config.yaml
n_layer: 9
d_model: 224
n_head: 4
n_kv_head: 1
head_dim: 64
d_mlp: 896
vocab_size: 2505
activation: "swiglu"
norm: "rmsnorm"
norm_place: "pre"
norm_eps: 1e-05
positions: "rope"
rope_base: 10000.0
rope_fraction: 1.0
qk_norm: false
attn_scale: 0.125
bias: "none"
tie_embeddings: false
parallel_block: false
init: "uniform"
init_std_qkv: 0.0344
init_std_o: 0.0322
init_std_up: 0.0344
init_std_down: 0.0
optimizer: "laprop"
lr: 0.00109
lr_mult_o: 0.734
beta1: 0.9
beta2: 0.98
lr_head: 0.00423
warmup_steps: 454
schedule: "wsd"
decay_fraction: 0.915
decay_shape: "linear"
final_lr_fraction: 0.0
batch_tokens: 16384
seq_len: 512
doc_mask: true
z_loss: 1e-05
train_tokens: 131400000
steps: 8021
dataset: "wikipedia_en"
MLP neurons of a small language model. Each row is named by its layer, matrix (gate and up: input weights) and neuron, and shows model dimensions 64-191. Each number is 500 + 40 x the weight over its row's rms, rounded and kept within 0 to 999. Numbers have three digits each. A neuron's up and down rows have the sign that makes its largest values positive.
After each neuron's rows, "fires on" lists the tokens most often at its 100 highest values on Wikipedia text that the model never trained on.

L4.gate190:482494414512477523569519500522477495570512491480441492419544458552548522500530538562562484531549529485469494512551509507455410526475418535471520468504627492467517528561556451524468489498512524521619625478503538501527545487495525546528550509466513556510479555462523538516414533595530502503477437514519477414556496435533555439566473522476503479514519531520441531490431508486510513516530
L4.up190:534588526451396475513537470456516451573508472444500522526522479439482543561582467506456538548570492508502520447557506597474531534513427532491464533525614460487406512527484522387503507485518466522523444522520515521492527530498561592473462498457447497560505499521545454528495428530482509590554508470488441456583472514447493449543537504494478509526511535541499490495546454503587518500504
fires on: "==", "D", "20", " that", "===", "A"

L6.gate396:489475456545450489515490524525547514473482480521478466469509498515426482524516525558547542458460559496483448528535497522504518485578580495504477452405507452515523576479478557476437511480483471518616574554521482549459511422513536529557513474520472513423457495574498493483500497551481544501461588541489442483489470469478409512503498539563443514458495514586538583439506464544508492469454
L6.up396:438519473473499536505488506512580461540466476578531489503487496475452575516488572500544518490490440514480493482428508559464488530473573505520460482400543574449524515537523475471499566437460479511517465496600587529502453555439489543521536466503445555475420519562501493518444431488478461520447489542497484422591532524485524529504539538499404485490468471580534502460529480511520467466495
fires on: " ob", " ab", "orm", "|", "ther"

L6.gate109:544506534536462460459484528472551553559569486498463534489512435442517469491492452454559492482489513529512536622532502514466456537499538430486476506473555460458412487510571458512557430435493526477567543555521509513471435509539616500546543552417544466486473501490457540552534532461484481587498531479462494547501466471500467489390550539512452504554471525504530447518492502450567560491451
L6.up109:519464518508472494536515492510491583514493508547515549523589451440459510513456553508478561495514536455486530620533528473542553566425547491502444545490543527489459506456478517546522470493409512428494562467469461538507494564468572536597485525490459473465486598447465521521509497473517474529456538460481487473485418547533514450451447543524369499518560486504513477474513472574599527515490
fires on: "od", "x", "act", " reg", " ft"

L4.gate649:531524561570502551475439494526566468501531450497514472515553474524548500520440482505553488550465481471520478577531505519540507528525484594396517531471519530441524386516543478499580477439511464462463531532567549610453458521524554508547482477451468505521491530515457530528453502503516496502494500461498471498499495516465526543485486502477540436466537582467480477468454481527395481503461
L4.up649:477534552523522485464444438531525534392520484467565469494561526514464505497430537476519538503431515479478503568449529490544455462473462518451510445515555489470526399458517479519561524443453468509438491484444522549499506505500529535540453469456527504527531549514487545502461509540588479468519448491497449492481481495554522517456451448472544479531481458497538491501460513522419526397502
fires on: ",", "I", " community", " life", " years", " century"

L6.gate151:562417493493496475509507526513481471539518432473441505562476529431437556447480504494483459470491433528460549499555479508524487547473418547569517519411597519486461518568505507516434457498523496479451472476505516481436474517490544542502453488519540429521498506540546481502459518492476494502439475445464471489508457487472513568472503468473480472476557485541475447497456549461539390498458
L6.up151:545450437562466535511545551429509476520525528429481527375507505541508538546455563467457449525533469549545510496480503502467559542393475517506481507440558454539565481424562495443478579547526492462550461508519457496465495505455540457455497559501508536496558565494505439468557502497543519530495497527475534485442482450595497558471487458545507422498499529491464495602549444422501477508470
fires on: "ed", "ist", "ing", "ic", "s", "ated"

L6.gate304:506457475524503526496442511525462488493511412495470457489521475519482541549510403458531496445537518568518489485453505590512501457490423481505522498472474505456417433547438470454533535467455427507545555509481556513429444581444582505516501480554526506527474476412454488489498499516500561450519569484540489539525487547480541509499429411566503499484468484479417507461501448451411424507417
L6.up304:542521475515504488565568453568430419452514461509517488458443463528463521584495383446437598497507561585474506449455529496474482526479501452507462523533518566545399501535516550487471434483517491513544562525454512515484488549534511454453515447492498521475483516492525501484454492541453472460527516493556492499460471496450548525484515460586481498533535395559483426575517497483435484517454
fires on: "ol", " h", "n", "ast", " and"

L6.gate331:508527524534482461512535498480503470466522426519449516476465467510498460484434395537457516562507510524482505481510537476504485522509493474475479571531470460563507470436528516493499448505509487528556507450464501526563487494488616501454550490476421510479536503490452488586442467491422503501553559511440461486565477533570439532457453490542546452554554440485510502525465458476502476506467
L6.up331:460472478450435536449514546463393587443491507560543446459513468516419518478480462568502505518509446498515396439553489484510487530547482452528512428495578507515485447475551539554533492523503528520544490508484521534534495395505534447473482434494494498518499548538475413548462555512549507561565518490501510438496546520536457463524552488547501505480597517529442488466515457586487470492537
fires on: "enn", " pl", "andidate", "on"

L4.gate258:525480478526543541624493459474554609540509450533471435568478554447488556544507482427477522506523484521459539501489492512507499529570473496546525515464552402488492496485522467526548452468445438529469560519558517514492413491498495471428459519547435508459432481480477514505510496605519453495489487541530549518462546504498505505513558465521429449545501512485505539528502522517507527491464
L4.up258:504443500466564543429537499500603465520456479524525445421449497490389474472532429523461519562506480461533508500477469471482547525516553477517518568498529478514499483501518586493500492499583545489510466521519536494476454515500549491505518462496451509565509457500535537551464549535487455524475547510479534473514492474430521482477548461413523489487421505525525516590491544445517569481552
fires on: ":", " |"

L6.gate476:499500546542512525457503493496541551567436482454518512503458442441479434517571525441448428478448434520498451538509478500445569547535445549493448418508535424495499425578515567451435485501473479448489498519509511502490517540502525552486523550542422479457437484481526464545420513513529504558477456395502464504437532518465535447473493417469502469562563508490474529498513509510411545461522
L6.up476:507506533472481524495495488526449535531488541534481482484534522514490491524496472504527433471479427532540551553482398533453525538429513502589469488494503558528542422481471550497506521571456469451564512482518554488524571528456458481535513517477475486458498493471512563513545545495527560433475498437507487496473513538492431443513417501406481480531504540514538511571486487523472467512536
fires on: ":", "S", "ity", " st", " to", " S"

L6.gate863:551543547477467538471478547429501463499480483519452484484506487488478463460529516501499436459396577502521505506477493466473516526550499523446523542584574509535532535499484460499540507543451471463534426499526462517477457448505565514491480469433609416471474466489488584526435553449450484566520527469547515501539520512479538516443575426461542526459470478517515517492567421530530461495492
L6.up863:543527548514524514579473469480500477516502534528496495446449476445550555517485475457497506547502543435517497571508545520431505535477398530560437493529566515439558438550541442512528542511556471522481497538512495575511529456518522509440546511465553436486449557564409523573508537436457504517535455535516536527538538459556586488502577510540540576542560493505399483401546503479506505564524
fires on: " g", "\n", " r", "G", " G"

L4.gate511:499475456502562552552496472421451444475502511566480540561516576505488530500501487491461529458494495472431531426502439583494472492540545569527558476511483503516485461439492426471612441519522508463521477469493529488473453527490473464554527459520524514479503459455503605450511572558433451518421489507518454474523449470460476526573512517412460480528473514520543486459515532482471506486491
L4.up511:491572486510521488527499530499476573523502554470463437511483584541521520419530524529493505459487491551519557476513513433477500412536564507441450510430502558486548512470440530614511514489489457422497582524555473555449500467498498473475462473456449483509425538515536460554557466433534531481505567516455518492506529536531497526480518540508486522485520501547514538514477491505564556511498
fires on: " In", "In", " On"

L4.gate407:427474512467449596511449538443499473528489566546508566498516531451544573454433451477479586473561481524574537508487492492486501467576492521422549473462550487473490444448498494545549485501504486502410460488521550517445506473549500462468516504505476502545521559494514461489473479479454552517425442530471536434551455506425485517504519495482496514528477527536546542517460488513539472434512
L4.up407:484499468543494508478427531466456455493470524514487571508428511477491542477463499556526572471483440550521562527436502526467416443529474552430446454511515536530503571451462531563481474561488507502455491448524519567462466498512495443453561422521506465502575534481520510447494501529470555502489574464533488486521452485531518551444504498548513537511544549574475486542452519521501481479543
fires on: " In", " Con", " 30", "In", " En"

L6.gate656:478479535465499521523423535561540547460457455508497469554516484500457526518500486518481455469473517482531507519510524554522514536482493474496570531460490496463468384537472471487519450384468515555527376473537583492425450503575531452544495452461487535560477522396423536448554434532493523493522468506473443564483510475457442411497480519521466466504515443411460557503482501497525426516488
L6.up656:535481529503543576471466510551469433467465455455482453471471477544448546489518571548531456568535505498522408430519511518478512522561489509448575463551486507562463502500505485520494466480535545521462441478542552548505467559587472396489420472556501439499451557505548585448494508548427505498505472514598491506576522611450544492514535470527563550520470513528464490492542519517429537513458
fires on: ")", ","

L6.gate272:490465492484455494471473661493501485541491487506524459462511458517480570534527504568527436485457440525518514526513499443498446546524398546523541510481480500527529554562514519442506427502610514418494490557525501554468504559488484439528533490489500416475452490500489422513444469572519486534478543515419551522467496611561504521465490521518495415526493551522509456480474464530510458479502
L6.up272:482519460535480438527454483539565497459568466526502494529425497524498468530504516503447529548451468518491537551493511448546457522553478504551591655438507426489566589470555469508507491444532496524525440519495487534551531490557479416485501528410452430465541463455512451522481439496509504563502452509540501470514486547548452479487524431479481503475432543483535499486466557455491447494469
fires on: "ed", "on", " arr", "en", "a"

L4.gate800:503514485481515539514487497434478505502508510574503518482487564509488497425560500477532523536545474501496483505538485505479572503541575465439525519566472557487516394474494528500554460487490487457505450514525546549484393465545521508515506461435497508486429506508476557493577538501538496509485479538466522532542504533421588518518532461543480523459485423442508434525459453497525472501530
L4.up800:495472503437531519418502445473483509455516550432499499501526578550517534514479473510494585557462533466488446446508480526518494445510502445426575489615526533464494437431452510540538493446444499524514420479483543465520490490536501463519480481467527478460509536499500559482578479519552438512457425543516431529508460519479566535485536450505457519479469446488549392482503445553478469485510
fires on: " cont", "-", ",", ")", "200"

L6.gate438:510470484512491500534406537585518469532522588396392519497451536438549536454494475528535502528436429497508499467505491462529446531528474441473474487501522487399511446534485530485487520534490512518576512530528571469508437499508494442474486557436463553452479491576478472481538498470542510494506499467515581487481454483443491478548501493507515502515509600530496494494574509513525554533484
L6.up438:421495524556539466535502503527555607523494457414517529434528512545468539480549450484467554451495570522491460535485515598426497472407431474496473509518549518493504503520470528506563565434538503518406474497487487570504483557501476477513510451515510476521561530466511519510457538443491467504469543506477449577519539555574549498488530537507568475465448450486505531530484522513503499567524
fires on: "b", "av", "ir", "ay", "enc"

L6.gate377:460480585559521532550544426506471479498537528404528499489562512543529462501522505569510510478528546535561460556530531609510436541492513555453465465511502475448557434527530436532544492505444423534559534471526573546442525497530507435512457510480525502479526495553504479480559514563487456445461554469564517552494490486454472491523486500537496458504518494480462552482546484440488505499515
L6.up377:521449498482519464536522465567499596488546470452511516499537587505528510542528459485554514427479514482471457512554541557532559497548529581446528525531567456459473532504437456488576472587398466560529510430490599474494513481542519536475509473511497547435549571453499463480492478489496485483472469490590588519545468478556471486530517411474480459557526481548467442444442448496487542403477
fires on: ",", "===", "ed"

L6.gate357:527460584570536494552444561492533472495559456556512496524469452523518471585549548472504427458533504479520526521461560490488485517555449491506544443495430472431540499452465443564448472483522524568516476488543523491476531511555572483491482466482540475538521513531545486586462529487523511507595522486454554545486409490541567501485626508525494511493472483438433436546512447506472523494447
L6.up357:492529546512476473500492468469538450529496439518505493548543446511552529439517521550495493552429560530447527510472515524527420471495485518479464530399499450492528544511471474448521446503497459463505517491448526505436560517545498434502488443495558476486447431476440449518481559549515505514475488493580498484534521540522419528457477506535577468485571521534541494461496536429472504534480
fires on: "ed", " h", "a", "ell"

L4.gate209:506526545493524493509524537491440552593492490485502510526505507522511337522473490497497519540527475436489429543517528489523501502521493433517514497501539493415412419450484484536515464477458462557544458538550522457466553490518544506556421518516502490494452488499512521480516478525490519436490437541462501520540459443563519510597444460508466504513437544414595517408520470474471432459542
L4.up209:577538513526489507543465499487561512514455491501502505428464378528524496549479498546459488614463434559460497508516494448516436495595596531506462481528494549515495529517472508537412521515503468535517486552531504488446534482523513562528475499503477451466518545486553504446503551569470579501502504446493495546496466516448494471505507502565562490481443498446560555482539567482478525541476
fires on: ":", " It", ")", "H", "ts"

L6.gate469:493540395444530517464521541483505524531483536474507521569528529526529470470595520507467536526464443474553527475590555522539475468547550473611514466450459472467466509524491542496472454468397485480516507519517565537561466435515462462514467459435537522458508481500561546433511465454538450457470463537553522533484447439490442532424443467466495487464545484568513478543507489541480574442371
L6.up469:491422443464537519482502512487471550508498534507507542481578511489517470521474442488414514456544485516508509515513542517510493520465459509560424540511493515450518534603496493481520548502468580533506465436446527436511560466481522418475519506505471549522481480556599506482528493537491478540459456536445474569460519546508501520533484472480522495491551447494483482469576569459483479495539
fires on: ",", " was", "p", " /", "al"

L6.gate757:436476457448547535495416503518489428487513445532522469611537506482456493572521435471606580528497459513473469486525456441488495522574478550495587563523525554576457554582486528470469526479578460527487529463495526446513524521456466519488453551511511533503447482489545515456521514516457518540582503489479521485490444513491516498494473470452424534533449506500559427544518495567478445443514
L6.up757:487410530468474537525511457483439543497471441496466567487541505427470549495427514460491472544517356560512522500508464502489498523510491469510459450553458504493487514474553542506489533555435496535506470437532468517518492558432533509469444501485531522528544449449487438486519456456477478531508484459432466439494520548463560517508431520490458459498448461540535483417541580520528552488479
fires on: "ing", "ep", "ed", "led", "and"

L4.gate148:443534501515507415527485544523531521511472500529498512600569470469475459482451435482524484529525464503472528513480536467540450540495558551461533512529502452498485491493477457494534416499481517544576472498543549515487554493499546530574549510432542507553480491479465488523448428506564401551546491587478558413553526491492533520506548442502467539549502492525425514531439449498459521498562
L4.up148:535471477517488528477498466560491606515457557502514515542447543454545490485457444460460530494502481463535492486481537466481523531490515498517467527477432494487498540559516500469515581532497505504463530473508508494537473545472546496446538500423440438515472500534453485488509450462512496491443516523458511474422478573513435467527473458542544512574447537528488453542486513527447554460583
fires on: " W", ":", " she", " She", " m", " Res"

L6.gate372:465497618534522512484450484488488533518449446549458529463568494493570521451567503573556443511489524554482531459447556606468470467535498470500509514477478534521499435553564494486482537479536478495483540515570471597519517502524468505534510454424520483483503515462520476424502545445522522437490485510531473550546423482467490534489475496444496519495526529438496463538511455518476502561463
L6.up372:429515556502446527526550495542500516535510496499384470469451438499453516468525499450440468478497491483504567486551492568559472512476434433540525435524572550480467521486503495614529536552517458515512467504525486524497580464435499507413491528466531526487493478513496471484449518513489467479529518478461494447516455518446514508532469545524444442539436438438487483551444541462535500487445
fires on: "–", "op", "an", "ve", " wh", "est"

L4.gate446:558533483533572586520461504408436577502521439521475477524522470522583552486477594551473465503537463533478504499480459492467525506480520480493428505437416435462562430481517491564561471595446447499567532485522557509509489556453513374562490497516516528503503482451444468526548502547466586503414491476519525506468523532481510471415489463482494500472497517494506569547468455549572488477444
L4.up446:528530504513481578476496502497446557510482447452500513486515483485503445510581576530470514573565497537500514513461545483483507470542442508492422486514473427471515487520532500496476461573435457499545556493464492597486498563532510557458469626538486501516500565516441438551509451606518580543468470545512493450517485606428522502468493533487477464497483477472421513523422479496584511542466
fires on: " South", " south", " North", " north", "outh"

L4.gate836:515464481531490499500575517504480527516474434398476520519473461492505486480490440519528551493583488541455514488483475440541443431543472490478586512541520456482506453462537512441522516515392577489556547500520454491464474505448558535625514482514456520521524480401502488547472582518494506573574511543532460481503432483564517512494513558467509515477444519463399499485509497524540479494417
L4.up836:491545490451559530464477457514485501534484545504485516476480463421570497544461471416473492557452519548524467535468588564528455547484523569544482468530474459529515454508522522462552504546582517465438474523572485484482503453518508526470497475441476523458531451495511528446456540451444430557451494543599545510505492500505543570499494474541419529474526520518533483502502477538514527554519
fires on: "if"

L6.gate489:476488431464558535458539540531461491520536443473498547554489544533510480548540479502491516469510488474517576436569593532468561480505484496528581557479503492502428482514491507513469512601420438466479519515451476511495486533523604607455500586536446548517549492470475464515502516515492562485511444483483537511552535497428511513495498510526558497516547500495538473496493526483419480565438
L6.up489:559496483424530516435481463471529520486455505520566512490499493463492493490495502506435478487493463497511572487508556480571550491529456568448596497487516500518531603509447551526526507478513465505452471469545582523492509557530468516480555488522486462512465530529475504485521475566550482533526401522515505526471524447482574537453542492446461555576504535522488526486472544536492489498533
fires on: "p", "t", "ut", "ording", "ess"

L6.gate345:557519487493476510558424492542535516518493458502450501556481484454527519504488449423424532528470472527506615544463443526456546488478445575505510469459496472451444500483538558442643491496509466479492545493538538466514538513528477374525534489522485536534485506546511508467482470580456522533556558464465445552530533503439517482520481390495501459562483484520458575512464528568522472522443
L6.up345:537516539477454492499588549445541474537543486480515543501495548503511433547500480478521466627424524483506523529548473417511465475553540422537528520470451532574470463456524530564505500539496524490530479478556505501479545501505561442559470497502463497497473455505505490435567527562470469568566509473519558519488497505520494508463550434528486495507485432526536533498547532525541453491472
fires on: "or", ":", "v", "rom", "l", "-"

L6.gate387:447554438479500483486557531504474571482511468552427480489493490483519521412499560552598418448529482498599474459493484564502564443485507493479560583522518517433449463518453520512549530479450492526484521515472558501538520493496491566535511523492390548497519527441506536447540521469525565417481511446506421516493429509516438504494503528509458474493464457587568528561496498534533472521427
L6.up387:470519508439525546467484514442451536514486486457416464515456520442495411457530499487493515495532560519492487496530557478587445518518533625514569433533520486581484539531508485621492493460531521518476487476469506446477506524485457472439507487547510479550429531515481509518481495561495553488420530566493499511562476501481454551550575509570454473502455427542436542470471473476543453530482
fires on: "ra", ",", "ia", "9", "en"

L4.gate112:586396545449498502498513479515545517514518506563542460538475524506549512491493459462514580446535515527549468564492466507535498559455569470448520500496523489529600454485504513540509393472568537456559471421496511464484527536496429513420541467427451491502518493514495506479497539494446493494498479505468460476500515436502502418498553528467526536566524495454428436467523459558571503485509
L4.up112:459540510428514490429553473471461515489509517512509579501579479482421518489532506538465459435497517485529552457504492533509434527497495449472501486485485494522428432554533500571613461431444487521483491515473526396571495586565513544505496453512476496576574485474505480530441513482503454483519537442531458485546463535491438481488533584438501466535578434504491423509483480552455435459512
fires on: " are", " |", " Kn", " cr", " We", " Be"

L4.gate801:481522525527493501566519479500533553523501478424550537524458514505510495535462542450502485537571473439426466491492483547522485442530436612510565555388566472465455442440527519473480515497428476529541551474500560450456543491541508483533515512517462555502497484512438533499535448542515476521545545524487517476490451516460541522543532441443460541525589486487506513469454538504503458486477
L4.up801:475631522476487518459525515509512502540458474473482572484513504550573468478526516450504469488473496505447520542541513512440484474511506470494441445511503518507496497493514498492439489500456514543544502517540473490475531520497455473528591561498534506511522519475471514532546480525530542519428541459513504478503506505404494482592474539479440476528547534480529457463476417447565523426538
fires on: "==", "===", " ==="

L4.gate373:527526601513510580519515471577513440549534498496517536493487567516413460499521492478557507496493449508494512544423424552496535564467475548465442451494528447470555466548514513495507454477525508454558454475503577472505490463524494556463480564499489478473520510510522604560502510440458481491540461432414595480476472441501518484430535414427517542539486494563524483512481554490446476464529
L4.up373:512480418567551479547500435593440512509458473475509503515547496517481438551443522515465480437492439472525540479490447473442510575459383478537481441497468451507533501551401469430456426494482527513512467520502514550490458459482519556433545545485540468421495574516501569459476478491501491550496450483488523528406465478548448445558498484458453440455458488537462512532524459486530531505557
fires on: " he", " He", "C", ":", "ity", " N"

L4.gate181:455535462485440569513503500516504515510493441457487476514550500485571489548503526495545408507540519447419431440586504518508494453509449539552544529474413519517433401413503541485418493473416440551538461539532546482488523512488484493531462500494523563502483500512487526463457495490564564561496466493598476492469441533487506496513510521514467563498478517498533561452478454466476387441459
L4.up181:470611525508455522561496517446481524536522534461522555451555511555504497488517514509499456529502413468503507561478499504432462483527503532455466552513535507477486534549480521502520572517430472510564504441478542496486476507463536486473537434517392392458505443467480483512568459474442486500456516498490455508451500567531466479420503464465466529459543464501639493471564515439507558537547
fires on: " 194", " 195", "ult", "act"

L6.gate873:517497463518524477521463501509478481520496518438496469520560472509531535470523625476508490455531438487559541567558503554472592421498565493492511437431506517487495493601558540522454525524528516549403551497549442488491456551477544491490511508521503436572456461580518532580492566546478503599435489491507544492502598416506442556507480524540510477475553445453513513504553521484505506486429
L6.up873:528618495580479484521511506484552444476558526424523495461509464450610575573470499501509521488507507555484486456458495608503525534574434526482513425532556582447491514472536464482530485486581437584452543457594434497495485476500495505478532460459444485499499490486490487521521509564504520509516499499492532507487550441523535535531494501480495541459457490501459513547458418533508498490457
fires on: "s", "ad", "c", "om", "ic"

L4.gate784:499506466551505527523464481473497494476572522478522502447485462539607499441562520385546494499502566504479480495493534477503493486459380550541499493533462506473504470528469570500530465511550560511498557554565526520516552448526472541401426513491447470510489525472383498521489532509476497409471477497513565554481544514533564528474466496448583509504498498418483568491484450535584438492492
L4.up784:453462529488531512463556532434400565448535491491421494489537537509534446469581519497556461456475544494524429482537556530533471491464460545543522435535443465464480495560534468515470513537496544481498478526500491503445479491483488516538555574549508506501572543476472537440579481539458456481401531469488516596479494418510461483490456545468532470510541472574420467498448521478556521479512
fires on: " as", " ==", " time", " States", "ently"

L4.gate861:537569503609473501495478461519513488443483412534524468510577469517530544473526428490493487487525542493468441525511535493453541564521432506486558486559500534425451572499431459568553491440480544592488469463556500536521439527502513547482464489429504418499493538456572516569495535561526484491491525537504500515553466530535568482484538452523556474523440534513527585531515550504441494516520
L4.up861:502593452487496462448552521531511485435462514546517470510553445539567551506492549477517497494507484574542506429484510519498540510462482471504487531499486456457449539476448419456503472469505511566400457469515498453505499465452513555479488492486536507497568479515532404483489455535515520488558504544485514494500393550534534553482430469469505496540492548488440565495420518450500519549557
fires on: ":", " H", "'", ".", " a", ","

L4.gate164:502529510559514581504559477558513547487490521456449511487505505484511527532511505562531509448496509459535446441535501468486542456480540468399558428465430512452467500550566517498485459447401492486455549511551543473458434511511496464532470510526514487552498525467451526505577547506465509556451517506488464535564444447503527526567470544525502484482463520581487564365451426572500506492489
L4.up164:558415463494533503484544426549490525454564474492479488588517523513486504544519407521516499548477551548530421505527495544504513465471524508468508486552533528502504517454513498489459445467519502568504555527469500506417528442463497502607542485509436508507561476491434508465562514538421470548485418494544418488517453474493523472515504559413493547525492519465426464474509519471482469477501
fires on: ",", "8", "9", "6"

L6.gate546:464480585521455522561437522490469549560520546520543489524506484445514390484517488450496486536484498524479572526476515537494462492477533551464472505556561516527537498535494430538563472490543523491475535566456516453521491485539531502536580474462534515544558550536505491549470525515447533526464620446514500392506458581401517557450447446423527463468533519467508433453511480501419519543560
L6.up546:511537532544520532424548454496483425597502552414467547559532525549555530534565443523447541501491475526575471514494532442523449485494480527488462516510494480436488452443483590506442507538558577449458420565478520463523512466459479547408455545523504545486519519502568547520498561517532495505461538463534481487464562523514449517512494440513492513548493580466533467530528455514536492533475
fires on: " just", "N", "J", "e", "he"

L4.gate266:577554575556537514536547451490498480453449541468482513588513536493516464512522515507440545422514420470477398477542526554524558503510446518480500472436446520489551381498475552462542489490477466472461479442543541474525497521516521546496459500485481490505504542458533485492535515479546501498514485513429510576434557513497544491522496579496462535459489443519484510519508530459539465578522
L4.up266:538448471525473511499476467521551537483565518420434516497474507443484567535466539544490543455522460472541523501511526484458493472480509456457411473441474519533558502411462471542509546557467459478481557513481424501514515534506457453522435433529400539412533434456516389460508469515492497465452493524565488530485471469518444509520483427466542525473493503539528440538438487526458398446459
fires on: ",", " –", " one", "ese", " As"

L4.gate640:497564598532506528554517533406580502535518476514482488454501495496542545454583522462550483507539520573512493508408484528513476503564466480485489505547504520494534466538539475494484442479525514448564556477515556530500495535438444476442567509558493532502512523495460518542532457530484560483453556512525457540475512527412441439440531510528444515523575493544526518534511526450525485537487
L4.up640:504458518423544615530547463439478510524531541508441506522533559444501444459583591512518434462587512501467507507494432537514491558493459471512461519491535500503413467505560448507490528478488542477517477507460519515529533584457509551504455498524523531504472541507481531517458509588480526542475485483500496580509537478481415506484475514554462477494536442519551558512539511465534480493508
fires on: " Comm", " South", " Japan", " North", " United", "8"

L4.gate23:496498538548439411534508521464497515528521446436496490463430508483529494487507473548485532492547551522459541580462517537521468444472500515400487498518556525500528510487558446455513506479573471452537538542441525454526434511495579444582542454480521471464454517431483553515486498510512559504567519523431508533515478530509525568479529513477437511414465462550524403577462448520525463500412
L4.up23:480492413578451469472546469502536514454483455395564554411458482522523489539489470485504538570489554546582452541497518518507513446497453445537510445569473541537506545543524473385482516444482492510517446442501482455484470496505454491553504512515445486473432509463583507488440514459523534487540476546508486499521423508435477552480470506479515503470419481463450518495417450480475485549464
fires on: " f", " so", " and"

L4.gate617:534503521445495531549411433550515485548494537513403536554521537541472475522486495434478444506435485471513512507511528536456494551472448434561455467538450468535474606534547504499457541476500505397483535497510502490468449472474509462419477497509475529535556458487567561517553520520493557460453444425483445479412473564527502508455448467451510466557475584475472508451516457469497497495520
L4.up617:497463506492461449446445466463463490506563514495455474456460473454504524453562466493351540457474546502561487535509407563491522509514450462520490537475496451487554550526518523490473479541463500490521487460532458503450533469519447491440533544501465554532483524521503467449534563502485554424517580512508407466452489532502433461511480460525495584542515522524536532532475494535495476515485
fires on: ".", " about", " $", " in", " The"

L6.gate78:542535474543533548457473572527544532560519538481527493528449454521521490514568489549526559476551516514540463565546542488547513474466556524463490531496542512455469490539446429472535408563469523467498482499580554553419472473618522522495494524449519453535517455472415510502525489501520517523471484539499550497448451470429510583554517465530507488537530572471502475454482526457505475582487
L6.up78:471523460521489508520559524559484568503501604390512470532437494541534462547508545571479567455553496532523473523544564534551520470466495507484483487518521534471465500473424553514498493627500532473514470456547513551501477491619523477478485545470521479508514517490423521494480507518591450533528460527492542493472514477479449556571553541568534502498563543501516491472485513494592457505515
fires on: "ot", "ess", "us", "p", "S", "y"

L6.gate177:534508497515555481409438539546454491516510465501455513491465495448449533550447571518465480526564500465556456547414470488465486533480510504421482560552466447509498486504414440519478437512479431530466505523567501562466493518460541528604413460536530521492502480464527478507557524549482446514412501499508483532513381466550497552464460435509498425452509514510479577459419486530550506584494
L6.up177:451566522508565482473466507560419502414486508475470492452493478481444547537411559524488467510465500487498452521404519493464459508517512468442479576546479516501538551522506474451521527503528505521446468552483532514522552544520520487554431467535579559481536475503537468521517558510512410533473449503487439552504419506554494498509538512507501475463464466548507575469541573544565529535530
fires on: "az", "anc", "os", "end", "iz", "ateg"

L4.gate542:482489553497431519486459500508584525451557580479530465491425492536490502442516520497493528552537484502456431464455522471410555556553536504525547440457508550539517475597482516563542532513495491518596523522529382481484445571489504481493462517494438533462502477520434509474501503393453446463533537563546482488531474522515517505497526474485483439465509521501516496535491455495497517556450
L4.up542:442447531504457483517539531538493526485553434492456458477426470485458604493499481510477488540571557494553483463435564525481376477525470524540560513453508481507482533449484492449540450509556522510522569443495455505540491575568577516597519481460521537525535457479511478487548470467539453502474559509505529499491490446522474496489498541519442538499556413476560486501488484465419472502493
fires on: "or", "ell", "\n", " ", ",", "n"

L4.gate596:489563452453498494469522547506512438479502509454512573485530567521511442472502530550533518490426534505494545544492519489507508448477485486482449568474472460486488445465461502524528391507559437530421449489446505478424485526449525536586486472484425500509536515539497480512531467435529494584483557498539492515459514543478446535482510457532534424504432557516456471460481523478486526538548
L4.up596:583455483519473456443503432455552475536488492487524493458467501468453500472501481544456505505548430505527516569518486458484534496476509526467489529489479559473539512521521429573533508526503549468522533561501494489424495485519472542547535494467422503542522482538429493515456557543441452519478500494547602508406495499492463508438488449514513492475500512475490559568447512567525562546484
fires on: " be", " being", " were"